From a checkpoint of a small transformer trained on Wikipedia.
Architecture: RMSNorm before each block, rotary positions, no biases in attention or MLP, untied embeddings.
Training: a variant of Adam for these matrices, 256M tokens, 7816 steps.
MLP neurons of a small language model. Each row is named by its layer, matrix (gate and up: input weights; down: output weights) and neuron, and shows model dimensions 0-95. Each number is 50 + 12 x the weight over its row's rms, rounded and kept within 0 to 99. A neuron's up and down rows have the sign that makes its largest values positive.
After each neuron's rows, "fires in" lists the words (lower case) most often at its 100 highest values on Wikipedia text that the model never trained on; "fires after" lists the tokens most often just before its 100 highest values on Wikipedia text that the model never trained on.

L2.gate331:54 44 47 59 49 36 40 61 30 72 70 33 61 70 47 65 56 53 35 46 47 66 45 51 62 27 55 36 45 28 51 41 46 48 53 51 48 38 61 50 53 36 47 59 68 41 42 57 36 47 64 53 71 38 47 45 51 44 66 57 44 50 69 64 71 39 54 37 65 58 63 53 45 45 39 60 54 28 43 49 43 47 55 55 45 42 54 30 62 54 48 43 41 60 54 58
L2.up331:68 38 62 54 63 30 40 49 57 63 80 52 52 52 39 60 55 47 67 32 41 40 59 60 42 50 71 68 72 64 43 51 38 60 50 40 66 55 57 52 47 48 38 52 45 55 48 72 43 53 56 30 47 69 40 61 45 37 57 46 42 54 67 51 65 45 63 44 56 62 53 64 45 72 31 70 45 54 52 44 50 57 65 52 27 42 66 67 59 40 51 31 40 55 51 61
L2.down331:55 59 58 37 75 76 47 48 54 42 66 42 59 66 65 36 39 69 35 44 24 54 48 44 47 40 39 46 22 37 52 38 52 63 18 60 28 47 51 74 53 73 45 72 52 47 71 51 38 44 50 55 57 42 70 53 65 46 39 40 26 33 46 61 58 45 69 51 39 59 40 44 59 41 46 34 39 42 62 46 48 37 49 58 30 57 36 48 46 37 41 49 58 44 70 39
fires in: "in", "ind", "officers", "office"
fires after: "\n", ".", " ("

L10.gate310:49 52 45 34 47 39 49 48 72 53 69 36 42 57 38 51 68 43 37 61 44 48 43 55 40 49 33 43 43 55 24 67 56 53 66 71 77 56 20 68 69 35 55 39 25 59 44 42 46 52 40 78 72 54 45 49 56 24 51 42 38 53 48 39 56 49 37 44 38 36 41 39 56 47 38 64 37 48 44 35 60 29 65 50 37 47 58 61 39 39 62 53 55 63 52 66
L10.up310:41 45 43 48 38 51 55 54 58 35 59 49 37 48 46 55 61 65 23 61 60 65 39 49 65 46 55 63 59 28 56 30 51 52 75 61 54 40 65 48 46 37 46 43 48 70 58 25 51 48 38 47 50 42 48 56 47 46 39 47 52 63 45 43 57 52 65 74 51 42 29 66 48 41 53 35 48 36 41 43 63 59 59 45 36 61 49 27 33 37 65 51 46 51 73 34
L10.down310:35 31 38 50 56 47 32 52 59 42 62 48 36 47 27 48 73 55 38 62 46 51 58 66 57 57 38 28 48 61 42 41 45 37 48 41 20 48 57 70 37 38 54 39 50 63 63 10 63 51 53 72 59 41 45 60 44 28 53 39 48 38 40 53 53 57 57 45 62 39 33 39 61 38 64 44 37 55 63 55 44 66 28 55 42 65 43 43 52 31 51 63 52 57 39 42
fires in: "on", "one", "under", "degree"
fires after: ".", "\n", " de", " G"

L9.gate485:56 41 42 26 54 40 63 54 45 50 27 53 41 43 51 45 36 41 43 36 61 44 62 47 47 75 31 45 57 35 75 64 68 76 56 59 51 58 42 44 64 54 42 45 60 75 49 62 48 45 39 56 40 45 43 61 24 39 45 56 48 67 40 34 48 66 62 47 58 56 13 29 23 44 61 52 44 47 46 53 68 54 57 42 53 46 49 57 46 34 52 60 49 54 40 66
L9.up485:56 61 58 43 63 38 63 42 51 52 16 39 56 42 55 83 34 57 45 24 56 38 52 66 40 69 32 47 44 47 64 57 53 57 73 58 59 60 59 43 64 31 34 54 56 55 39 45 38 47 49 50 42 59 48 68 61 47 57 36 63 52 62 41 27 66 56 35 38 53 36 39 57 55 55 32 87 55 50 65 63 41 57 40 59 57 73 68 53 42 54 30 51 39 63 51
L9.down485:85 54 44 46 60 53 57 56 46 42 41 45 50 41 52 49 25 44 30 43 50 22 34 55 52 38 28 32 38 43 41 58 67 37 48 30 47 46 47 62 63 46 41 53 64 36 44 52 40 49 38 38 63 36 49 52 54 31 40 44 00 58 52 45 49 67 59 46 57 44 34 34 48 60 58 65 47 49 45 39 54 32 55 15 43 45 50 72 38 45 51 56 53 39 58 52
fires in: "japanese", "germany", "english", "french", "german", "roman"
fires after: " ", ",", " in", " the", " of"

L20.gate458:49 55 56 46 58 72 38 68 57 52 53 60 34 28 60 39 54 62 49 87 59 50 59 36 54 50 32 36 44 55 45 23 46 24 41 61 62 56 46 25 61 50 47 61 51 52 58 64 45 74 60 63 57 50 58 81 42 78 57 28 55 66 49 48 33 69 52 62 45 54 39 51 45 42 46 68 66 58 48 47 78 49 69 52 40 61 50 56 53 54 78 39 59 65 40 60
L20.up458:67 67 53 56 29 31 46 54 53 67 68 40 44 45 42 14 33 70 72 42 68 35 59 61 28 65 45 40 51 56 48 62 53 58 41 46 56 40 66 41 61 37 70 49 65 59 51 70 66 43 22 62 49 64 37 54 29 53 60 51 52 51 71 50 42 42 64 44 53 40 32 64 42 64 38 56 57 38 60 44 40 62 43 50 26 53 45 33 52 41 37 43 19 47 44 40
L20.down458:56 53 37 47 61 57 43 35 44 60 47 58 42 55 59 52 50 56 47 46 56 65 38 26 62 45 33 55 25 63 46 53 56 49 63 46 41 47 45 86 66 45 37 54 36 39 50 61 38 43 67 49 46 69 48 83 48 56 68 56 13 68 44 52 80 61 55 63 51 49 50 41 64 55 53 53 33 52 56 38 58 44 55 46 44 38 41 53 63 38 52 21 35 28 53 44
fires in: "he", "they", "to", "she", "would"
fires after: ",", " where", " the", "ed", " The", " which"

L13.gate88:39 37 43 50 34 61 48 50 63 72 29 49 41 24 55 61 52 61 55 26 31 27 55 58 54 45 38 38 46 57 52 46 42 58 24 43 41 63 63 39 65 55 38 68 86 45 56 43 57 45 38 46 67 29 54 43 62 66 64 45 62 53 46 60 31 44 51 42 37 60 41 53 49 48 40 36 77 28 33 64 75 61 30 62 64 39 65 35 51 67 76 48 40 40 60 38
L13.up88:43 53 58 50 48 39 40 31 71 48 28 44 42 65 53 62 43 52 69 34 53 61 58 63 52 56 56 58 44 69 47 58 47 63 44 58 49 43 34 44 50 63 48 62 53 42 53 34 40 45 47 52 41 40 34 28 54 57 64 65 56 55 42 52 54 45 50 34 56 52 53 52 61 38 70 45 52 60 60 46 62 66 66 49 50 44 57 61 49 60 44 44 53 36 50 18
L13.down88:55 70 46 38 56 51 46 52 45 53 50 26 42 45 40 34 51 40 61 57 47 44 60 30 46 38 53 57 56 44 59 60 31 59 34 38 52 58 51 90 52 60 37 46 38 34 64 36 39 34 26 63 32 31 60 25 53 50 54 50 46 39 49 53 79 51 43 44 51 52 49 40 36 35 81 61 27 55 54 49 52 58 33 53 58 62 33 42 44 42 45 45 45 38 58 45
fires in: "states", "to", "husband", "hotel", "hit", "1"
fires after: " h", " United", " from", " H", " ", " in"

L5.gate347:41 33 38 30 31 59 46 68 59 51 44 51 50 56 64 33 38 48 37 47 46 52 49 37 51 34 44 50 45 52 35 26 68 51 67 47 39 44 74 40 54 45 45 66 76 26 49 55 34 51 40 42 42 54 47 70 64 45 53 46 71 55 34 49 51 45 41 41 79 47 50 46 46 58 43 62 72 67 40 66 73 29 41 43 29 56 69 59 40 57 50 49 56 71 59 63
L5.up347:51 34 38 52 41 46 31 45 52 45 43 74 45 35 50 30 35 60 33 62 61 63 45 45 49 53 30 52 47 44 54 27 64 37 45 42 44 46 58 38 38 38 35 66 62 47 56 55 36 52 37 43 37 80 43 42 60 60 57 44 51 57 54 71 44 66 39 50 62 72 40 60 38 61 52 71 42 61 39 51 68 41 39 49 57 30 60 68 57 37 60 32 69 64 61 48
L5.down347:54 31 34 37 45 49 47 50 56 43 59 47 64 49 51 42 37 52 42 55 49 58 24 38 38 33 50 57 47 43 52 29 76 44 59 41 41 34 44 33 50 43 62 53 61 57 48 59 34 50 30 47 43 71 51 49 70 56 79 42 07 60 49 59 51 59 27 67 68 60 36 45 60 33 58 47 50 39 38 42 69 32 51 38 45 34 72 61 56 41 51 42 70 68 59 58
fires in: "he", "holstein"
fires after: ".", "\n", "-", " (", " \""

L16.gate242:53 62 40 54 60 63 54 65 65 30 48 63 29 44 50 69 32 60 59 55 45 66 60 61 66 47 51 42 58 45 49 29 43 49 84 74 55 50 43 22 51 66 35 52 43 54 54 64 62 50 54 75 49 51 38 30 57 40 37 53 62 75 43 62 36 52 47 62 46 55 60 41 60 60 60 62 43 51 65 52 37 48 65 58 54 52 69 75 58 54 59 55 45 68 29 63
L16.up242:55 50 72 44 54 45 79 49 70 35 61 64 47 25 58 54 58 49 52 21 42 71 46 46 48 56 49 57 59 31 38 66 51 53 64 48 50 39 50 34 47 52 27 46 63 81 62 44 42 56 43 49 30 41 43 26 41 57 64 60 45 34 36 48 52 43 38 31 55 44 54 53 71 50 49 41 45 59 38 72 59 27 69 29 46 75 53 74 59 49 46 55 21 63 48 45
L16.down242:67 66 44 59 42 62 58 56 51 53 46 46 49 44 43 36 44 44 48 43 56 42 34 57 24 57 53 54 59 58 39 68 72 61 65 52 52 47 53 65 47 44 44 51 55 50 48 49 60 42 68 42 45 36 53 47 42 40 60 43 10 60 48 46 53 30 38 38 55 72 56 55 50 36 47 71 52 57 38 57 47 32 60 54 57 50 47 44 63 35 49 45 23 19 49 54
fires in: "a"
fires after: " is", " as", "va", "pe", " became", " has"

L11.gate296:40 44 52 29 57 64 40 64 51 52 55 68 61 66 49 65 38 45 48 63 49 52 47 51 48 62 46 34 43 36 48 43 54 35 48 72 49 47 69 55 71 46 41 68 69 49 42 51 48 53 50 67 38 45 58 69 47 58 39 40 48 69 59 60 45 51 47 60 63 55 39 47 56 32 59 35 67 30 54 53 62 59 75 42 54 71 43 30 52 61 24 47 39 50 56 33
L11.up296:47 45 47 45 73 53 51 68 55 58 72 60 40 44 47 62 32 37 50 63 49 49 47 69 51 58 44 60 41 46 61 35 59 44 57 27 35 52 55 53 57 44 41 63 64 49 62 46 26 66 66 54 52 67 66 54 51 47 40 47 48 56 64 64 32 70 28 46 48 48 53 66 57 36 66 45 34 53 64 56 39 47 45 58 58 61 44 60 36 42 64 55 37 45 49 33
L11.down296:39 34 42 46 41 48 35 67 47 48 45 43 50 41 62 47 47 48 59 48 70 49 34 36 52 37 26 64 40 32 31 25 66 57 58 41 38 27 63 61 53 58 49 62 46 40 50 42 58 70 36 77 40 80 34 40 62 40 53 52 00 68 74 44 35 60 55 49 58 54 49 58 55 43 55 58 30 43 59 53 48 48 58 31 49 52 47 57 50 38 44 43 64 39 41 28
fires in: "he", "she"
fires after: ".", " where"

L7.gate452:44 57 76 53 63 34 29 50 48 59 41 47 39 52 43 54 67 62 43 31 54 73 71 55 39 46 37 47 50 78 49 75 37 47 74 30 67 38 45 54 38 56 42 58 34 59 37 45 65 59 36 45 54 41 36 70 46 42 45 49 48 46 38 38 52 46 51 68 72 41 35 52 53 32 40 49 66 59 41 45 57 52 38 78 37 58 72 58 65 73 64 67 52 37 64 54
L7.up452:53 57 55 41 69 36 33 51 61 65 69 55 54 42 37 63 54 57 62 68 40 79 79 66 56 67 46 43 47 77 22 50 38 54 54 45 74 49 39 57 49 31 38 56 52 60 54 65 43 31 55 75 44 65 47 63 47 47 34 55 53 47 40 28 60 15 19 54 62 41 48 36 44 39 29 65 54 59 31 42 42 49 50 79 26 58 61 57 52 57 45 52 52 51 68 55
L7.down452:57 53 43 46 44 19 43 48 46 50 48 61 47 42 25 49 68 38 58 45 37 61 50 38 45 44 40 58 42 64 49 75 39 46 70 44 64 43 37 62 55 52 38 52 54 48 53 46 60 62 53 66 49 46 40 62 42 54 38 60 00 63 53 14 49 41 48 42 11 43 51 44 70 41 39 50 72 58 46 35 36 41 37 58 38 59 54 77 57 60 46 60 58 66 39 33
fires in: "on", "one", "in"
fires after: ".", "\n", "s", " the"

L8.gate150:36 67 39 41 53 55 53 47 17 55 24 35 49 63 42 71 59 53 46 30 51 45 55 66 49 50 57 55 42 37 40 51 42 59 47 59 34 68 44 62 46 52 30 63 61 36 36 49 52 65 21 30 34 65 45 64 63 52 51 41 61 56 30 45 58 57 55 53 44 47 54 60 58 48 58 56 45 36 34 39 80 57 41 37 41 52 45 29 49 59 32 54 61 40 54 46
L8.up150:38 73 42 32 67 40 64 66 38 62 42 43 46 29 30 48 65 58 65 36 53 52 45 52 52 46 60 48 52 62 30 52 45 34 44 55 53 66 40 68 49 37 46 51 65 40 33 41 24 55 36 38 51 58 63 48 57 46 47 56 50 69 39 43 32 55 50 62 42 46 52 67 66 39 65 70 48 56 55 29 54 38 57 42 43 39 42 57 47 49 47 57 61 61 55 46
L8.down150:53 65 32 31 61 53 52 53 43 56 43 33 60 35 35 44 60 34 59 30 40 50 29 62 52 45 61 60 26 48 38 51 56 63 40 55 49 67 56 77 39 64 55 47 43 36 47 23 40 37 38 24 39 57 43 64 55 47 57 36 00 50 41 52 52 46 43 33 51 61 51 53 63 60 68 51 45 31 50 50 48 41 49 38 39 50 35 52 54 57 39 52 68 42 43 39
fires in: "north", "south", "western", "west", "east", "county"
fires after: " the", " in", "-", " of", "s"

L9.gate241:44 44 22 58 56 47 51 46 40 35 54 67 46 29 72 35 42 58 28 49 55 47 61 46 66 55 32 34 26 52 56 64 57 33 40 46 52 56 44 47 27 60 40 49 65 58 36 47 55 66 46 50 80 57 47 64 46 48 23 49 53 39 29 42 27 30 64 63 36 51 25 53 36 66 47 47 53 62 48 36 43 57 60 54 57 53 46 51 42 47 40 48 59 34 45 55
L9.up241:43 64 39 41 70 37 60 32 30 34 38 50 47 48 69 51 42 30 55 41 56 42 51 72 69 63 71 58 47 35 53 58 38 53 44 40 44 61 24 58 19 49 48 50 30 60 39 47 59 53 47 35 41 33 54 43 57 49 62 36 74 40 48 64 50 36 55 50 36 28 55 32 53 57 48 50 45 68 51 37 28 46 52 43 67 33 58 69 58 38 37 34 38 38 34 43
L9.down241:30 50 45 69 50 39 65 63 44 19 26 43 31 50 66 45 50 37 63 56 50 37 57 58 53 52 54 58 56 47 59 47 39 49 37 21 60 41 37 67 47 59 60 54 53 40 36 45 62 54 67 43 38 32 65 35 66 73 69 54 07 45 44 58 50 51 45 45 57 53 79 46 53 71 57 64 44 54 31 50 62 42 44 33 44 50 46 81 38 40 34 44 47 29 63 32
fires in: "2006", "2002", "2010", "1992", "2005", "1997"
fires after: " 19", ",", " in", " the", " 18", "|"

L10.gate275:48 70 63 53 67 55 30 46 58 35 43 45 43 47 71 38 51 57 35 47 60 37 62 36 62 46 67 63 53 52 57 69 53 60 31 63 58 52 66 45 64 54 32 33 62 52 35 72 74 51 47 49 62 65 51 51 30 41 48 34 65 53 44 40 59 48 36 39 32 42 59 42 31 38 71 68 67 45 51 39 51 64 49 62 50 46 57 62 49 38 51 60 16 30 61 50
L10.up275:42 74 61 42 48 56 62 48 42 57 61 40 51 62 51 59 51 53 39 37 53 62 45 41 66 54 81 55 59 45 54 40 55 26 34 65 48 53 34 45 64 38 47 32 40 27 77 51 47 40 66 38 24 60 28 35 26 50 59 37 57 49 45 51 50 46 50 28 38 61 63 65 48 37 57 47 50 57 33 38 64 47 23 50 62 50 35 44 43 42 34 60 27 57 52 43
L10.down275:43 45 29 64 59 51 48 44 69 60 34 33 56 68 47 51 35 65 48 57 51 66 48 30 52 25 65 64 42 71 54 62 47 55 55 57 64 44 52 46 46 45 64 43 37 55 60 59 68 54 52 19 32 48 26 27 70 69 45 53 23 54 45 74 48 46 54 53 47 62 70 52 51 56 53 63 40 31 19 57 60 49 39 22 56 38 47 67 30 65 48 37 62 53 77 53
fires in: "1", "0", "investment"
fires after: " 1", " 0", " 3", " 2", "st", " re"

L2.gate232:51 44 48 41 43 34 50 41 40 59 59 39 34 47 43 64 42 59 59 38 61 33 39 62 49 45 49 38 48 45 66 35 56 42 37 44 34 50 58 56 63 56 65 53 43 32 45 39 34 41 44 54 55 55 24 52 55 65 38 42 39 68 63 54 53 37 51 60 51 35 33 41 56 19 49 52 36 60 58 43 22 44 54 55 48 48 58 46 54 43 69 37 41 63 41 59
L2.up232:52 74 54 29 44 28 40 53 43 28 64 51 69 56 58 55 80 53 41 38 51 68 48 54 69 55 61 40 47 64 39 74 58 72 47 51 66 57 55 57 69 45 34 53 38 37 53 48 29 48 26 56 56 67 47 60 42 55 38 66 58 52 28 60 65 50 73 52 43 56 58 44 46 46 39 63 49 51 40 61 60 55 53 48 42 32 63 41 59 36 57 31 45 70 40 63
L2.down232:79 76 38 68 57 34 67 34 61 35 47 29 54 62 62 54 34 50 69 53 42 34 43 54 63 47 52 48 43 32 39 53 57 69 50 47 46 56 50 48 46 51 68 65 40 44 51 47 67 55 33 47 29 63 52 52 50 63 37 52 00 62 48 56 49 69 50 48 51 61 41 62 58 45 47 60 51 48 52 59 54 47 45 34 67 51 74 57 45 52 39 51 31 45 52 54
fires in: "in", "ind", "african"
fires after: "\n", " ("

L10.gate376:43 15 64 36 38 33 51 64 56 42 61 59 52 38 38 34 36 66 33 37 39 40 59 37 46 35 23 63 61 32 47 62 53 60 64 44 61 50 40 44 31 52 58 68 71 59 38 67 47 46 34 41 49 45 76 49 55 68 38 57 47 56 43 43 38 43 26 50 72 43 56 70 47 67 39 36 41 65 52 49 44 45 44 58 35 43 60 28 34 49 55 61 55 61 63 48
L10.up376:78 29 45 43 54 49 49 59 38 44 65 51 47 82 32 37 55 62 53 53 55 81 70 63 65 31 45 48 52 22 42 52 53 39 49 40 70 52 39 41 36 66 43 59 45 61 31 50 57 54 43 45 42 68 33 50 62 57 46 51 57 55 54 60 44 39 46 23 64 60 42 40 53 37 34 56 45 60 37 30 52 38 33 38 34 42 48 36 38 45 43 42 58 60 66 52
L10.down376:57 35 50 38 51 31 30 43 49 40 54 43 46 48 41 51 66 60 71 55 57 93 44 66 45 27 37 50 72 45 34 38 56 55 65 50 45 52 46 80 38 53 37 50 47 65 47 41 60 49 49 58 50 49 52 48 48 50 48 58 00 33 54 52 64 51 45 48 59 42 43 46 48 41 58 54 32 52 58 37 42 29 45 56 43 46 38 59 71 40 55 38 50 55 56 51
fires in: "on", "one"
fires after: ".", "\n", " the"

L13.gate216:39 63 56 47 42 48 32 67 54 41 51 50 62 43 44 20 49 60 26 43 50 62 63 54 68 50 20 59 51 45 39 45 55 48 48 60 52 52 39 15 61 52 54 58 70 53 33 62 52 48 58 42 73 54 38 55 34 52 62 37 63 46 51 44 42 35 73 38 55 42 30 53 52 35 58 42 47 40 27 59 51 64 51 57 58 65 52 56 29 39 61 65 58 48 52 44
L13.up216:42 47 56 40 35 59 66 56 57 55 42 55 40 47 29 43 46 48 41 10 29 33 56 39 51 45 55 64 65 55 74 46 55 54 46 48 48 33 53 54 31 60 42 47 56 23 31 70 54 58 46 37 54 63 36 45 39 73 45 61 37 45 27 54 52 52 37 59 39 39 66 61 47 59 30 41 44 52 61 56 51 56 48 53 52 48 55 43 43 55 27 60 38 52 62 47
L13.down216:51 63 45 37 49 58 48 44 48 29 48 58 35 53 39 44 65 48 27 39 46 38 47 32 44 35 47 38 44 64 74 58 64 60 55 59 42 37 65 39 43 49 39 70 70 48 55 33 55 37 44 46 29 60 51 43 36 80 42 52 48 61 35 72 56 50 61 56 36 49 24 38 43 55 57 69 36 41 59 57 47 66 47 29 52 37 47 53 27 49 38 49 43 56 56 52
fires in: "0", "1"
fires after: " |", ":", " h"

L5.gate87:54 41 55 39 37 27 36 62 40 40 44 46 62 51 63 50 56 45 40 45 43 36 66 50 33 39 62 40 48 42 59 55 42 45 53 40 64 42 40 55 43 47 23 55 58 47 47 23 49 48 36 47 59 34 44 45 29 58 28 45 44 56 30 60 65 28 44 57 57 54 33 61 45 73 62 61 31 56 61 51 43 53 35 46 51 58 52 31 54 58 47 35 53 49 58 55
L5.up87:67 37 55 44 35 39 50 62 43 33 45 34 66 58 62 31 62 33 34 36 42 35 47 51 38 13 55 50 40 58 50 55 27 61 51 27 53 62 27 45 35 59 54 53 47 47 64 31 52 36 61 50 46 16 62 41 35 55 22 43 35 52 41 62 54 29 63 46 52 67 43 74 42 62 56 36 33 48 49 45 54 50 43 44 48 47 34 37 53 57 49 52 54 50 69 53
L5.down87:67 43 56 46 47 44 53 57 48 41 54 49 56 30 50 50 41 48 39 50 43 75 21 59 47 51 51 65 50 47 47 55 36 27 49 35 42 49 48 71 50 59 56 48 51 56 54 46 59 42 63 38 56 23 31 45 46 43 30 46 00 49 37 51 67 47 57 53 32 41 53 47 61 51 51 29 51 45 42 39 47 46 37 31 46 45 39 49 38 53 48 64 52 56 52 52
fires in: "in"
fires after: "\n", "."

L8.gate166:32 49 41 49 53 83 37 59 82 33 57 35 36 42 53 49 51 49 62 71 59 49 53 41 42 32 49 48 48 57 63 32 71 43 61 49 51 49 48 45 50 39 40 66 74 40 62 47 61 35 42 65 54 72 48 62 38 63 49 42 49 39 54 62 55 46 43 70 61 69 43 39 34 41 53 44 65 62 24 55 64 56 43 82 49 55 50 40 42 58 50 46 43 49 71 61
L8.up166:18 62 56 50 42 49 48 58 59 53 47 47 47 41 51 50 57 51 59 47 67 65 33 31 35 53 38 49 34 59 67 47 56 55 59 60 56 55 40 43 42 45 35 79 53 45 49 36 44 45 43 62 51 62 39 59 57 82 56 41 61 32 55 51 56 41 42 58 52 55 62 54 30 35 29 38 50 50 36 41 44 37 23 61 48 50 55 58 47 42 50 47 58 55 59 52
L8.down166:38 57 55 42 57 55 57 67 62 41 48 55 50 45 58 57 52 56 78 48 50 56 43 41 45 32 55 57 39 58 61 29 56 62 61 42 42 50 51 52 46 56 39 55 59 50 54 53 45 82 49 59 36 55 43 57 51 51 41 53 00 55 62 65 49 54 46 84 67 66 44 46 41 42 54 52 46 59 64 51 56 39 58 73 63 62 61 60 26 38 68 50 52 44 48 65
fires in: "it", "his", "her", "historic"
fires after: ".", "-", " the", ","

L7.gate265:51 49 57 36 63 73 44 52 56 50 36 33 43 45 38 42 45 44 42 24 62 51 49 47 48 59 59 61 60 49 44 63 55 59 51 65 56 71 49 45 34 42 59 27 55 43 19 39 41 41 31 40 44 71 51 52 57 49 49 38 61 49 45 59 53 46 30 45 53 53 47 62 38 54 53 54 56 31 56 41 67 64 49 61 85 65 40 22 59 53 51 45 61 63 53 60
L7.up265:49 47 71 41 70 74 54 58 55 50 53 37 49 43 43 37 50 43 40 33 72 57 42 53 54 43 62 64 44 52 37 56 55 62 59 68 42 60 46 47 36 43 40 23 56 44 36 41 29 54 39 35 33 65 44 31 62 48 31 47 44 51 37 59 55 38 47 38 53 68 55 55 56 50 55 56 56 25 66 50 65 48 46 52 68 56 36 34 48 48 48 57 64 59 50 54
L7.down265:61 34 55 32 74 62 65 53 49 48 49 28 52 46 45 35 46 39 51 42 56 54 30 62 46 53 65 44 36 42 43 69 56 59 54 69 48 72 39 54 26 51 64 45 42 44 48 26 29 49 41 31 32 50 41 35 71 59 37 47 07 43 38 56 57 38 51 39 52 80 58 51 46 53 53 49 48 22 50 45 55 40 49 51 62 43 25 40 50 54 45 50 55 50 49 49
fires in: "north", "south", "western", "east", "west", "northern"
fires after: " the", ",", " in", "-", " of", " to"

L15.gate54:36 52 42 49 45 53 35 69 48 79 63 49 54 43 40 52 61 43 63 59 68 34 68 37 30 64 43 46 45 38 42 49 48 45 54 69 46 64 55 44 52 60 48 76 84 29 43 64 50 50 50 70 38 69 66 66 42 57 54 18 56 42 60 66 56 64 42 49 62 49 35 39 54 41 31 48 38 57 38 41 71 29 56 49 64 74 59 47 45 45 56 49 51 67 57 46
L15.up54:37 42 44 51 59 42 45 65 48 58 57 44 43 35 59 52 38 53 62 60 43 29 64 51 47 54 45 49 40 61 55 28 44 63 29 46 52 56 56 33 41 60 47 64 47 26 25 52 72 68 72 45 38 48 45 41 29 82 45 54 48 48 34 56 57 71 73 33 55 49 41 52 63 53 38 54 52 59 47 50 60 66 39 83 55 47 72 45 30 38 51 48 44 52 56 45
L15.down54:34 47 60 40 49 61 58 59 70 51 66 42 35 35 75 43 35 60 62 41 55 50 46 68 42 43 33 55 34 63 44 62 77 54 28 54 44 71 61 59 43 37 64 56 44 58 59 50 49 55 48 60 47 51 37 43 51 36 66 58 32 45 57 46 47 59 41 55 61 54 37 44 53 33 13 72 60 61 38 62 59 32 47 68 63 37 33 32 71 56 45 37 49 52 29 42
fires in: "they", "to", "t", "zach"
fires after: " the", "ed", "'", " Z"

L7.gate277:32 54 19 47 32 62 51 62 38 49 41 49 51 53 64 40 50 50 30 51 46 33 46 65 31 44 45 56 52 62 39 60 29 50 37 54 36 49 32 51 39 49 72 41 73 64 47 29 57 59 32 44 51 44 54 36 59 70 49 40 46 43 28 48 21 59 39 35 32 31 43 34 45 46 70 45 63 52 45 56 72 69 52 49 69 48 71 26 33 50 52 72 51 44 36 47
L7.up277:35 54 42 52 46 66 63 71 30 55 37 55 44 47 60 36 46 50 34 51 50 27 47 60 35 44 38 45 46 82 33 67 47 45 31 48 42 41 35 53 51 34 67 23 68 56 50 33 41 56 42 45 41 39 65 31 47 59 66 56 31 52 47 49 37 70 60 53 41 36 53 41 52 26 53 76 50 40 44 45 68 61 66 36 77 29 64 31 58 51 66 69 53 35 33 50
L7.down277:40 70 31 46 71 52 77 77 46 42 57 59 46 40 73 39 47 51 36 43 42 50 51 64 56 47 49 44 47 73 28 49 49 37 48 57 39 57 33 84 56 61 50 32 71 79 51 28 62 50 37 68 38 41 47 40 54 60 53 76 00 53 42 31 37 57 47 43 42 56 65 39 57 52 63 65 46 40 57 45 54 26 56 45 65 41 60 64 34 67 71 51 66 40 35 46
fires in: "york", "california", "london", "paris", "florida", "japan"
fires after: " New", ",", " in", " of", " the"

L8.gate327:40 60 48 41 44 53 42 60 57 39 47 41 66 49 60 41 65 43 68 46 59 47 64 52 61 44 51 43 53 38 67 58 41 34 40 60 48 58 47 36 41 58 44 62 38 46 33 67 60 42 27 59 55 55 52 34 47 49 77 31 63 60 59 37 42 31 36 45 52 30 42 36 45 58 31 31 36 72 49 50 73 42 29 51 30 40 47 64 65 65 40 36 50 66 48 44
L8.up327:59 49 61 47 42 54 33 60 29 36 43 54 56 46 44 59 52 39 73 42 53 37 64 55 32 43 40 49 54 77 39 70 40 38 68 62 40 54 48 25 51 59 43 46 29 31 45 30 38 70 54 46 54 38 67 21 68 53 43 48 53 57 74 47 50 41 48 28 49 55 60 37 64 50 48 28 40 47 33 60 35 46 26 46 52 46 52 39 39 62 53 59 49 48 57 53
L8.down327:35 49 67 35 48 70 52 43 49 48 45 61 66 49 52 66 52 43 59 34 55 67 58 49 67 23 45 47 29 64 44 43 57 36 56 49 51 57 28 32 54 61 49 57 42 42 53 48 52 50 37 42 47 58 37 23 75 63 38 40 00 54 70 40 64 41 46 50 53 62 43 43 45 32 36 44 55 50 47 59 56 66 51 31 66 49 64 76 41 60 73 61 56 77 52 53
fires in: "it", "italy", "italian", "its"
fires after: ".", "-", " |", ",", "t"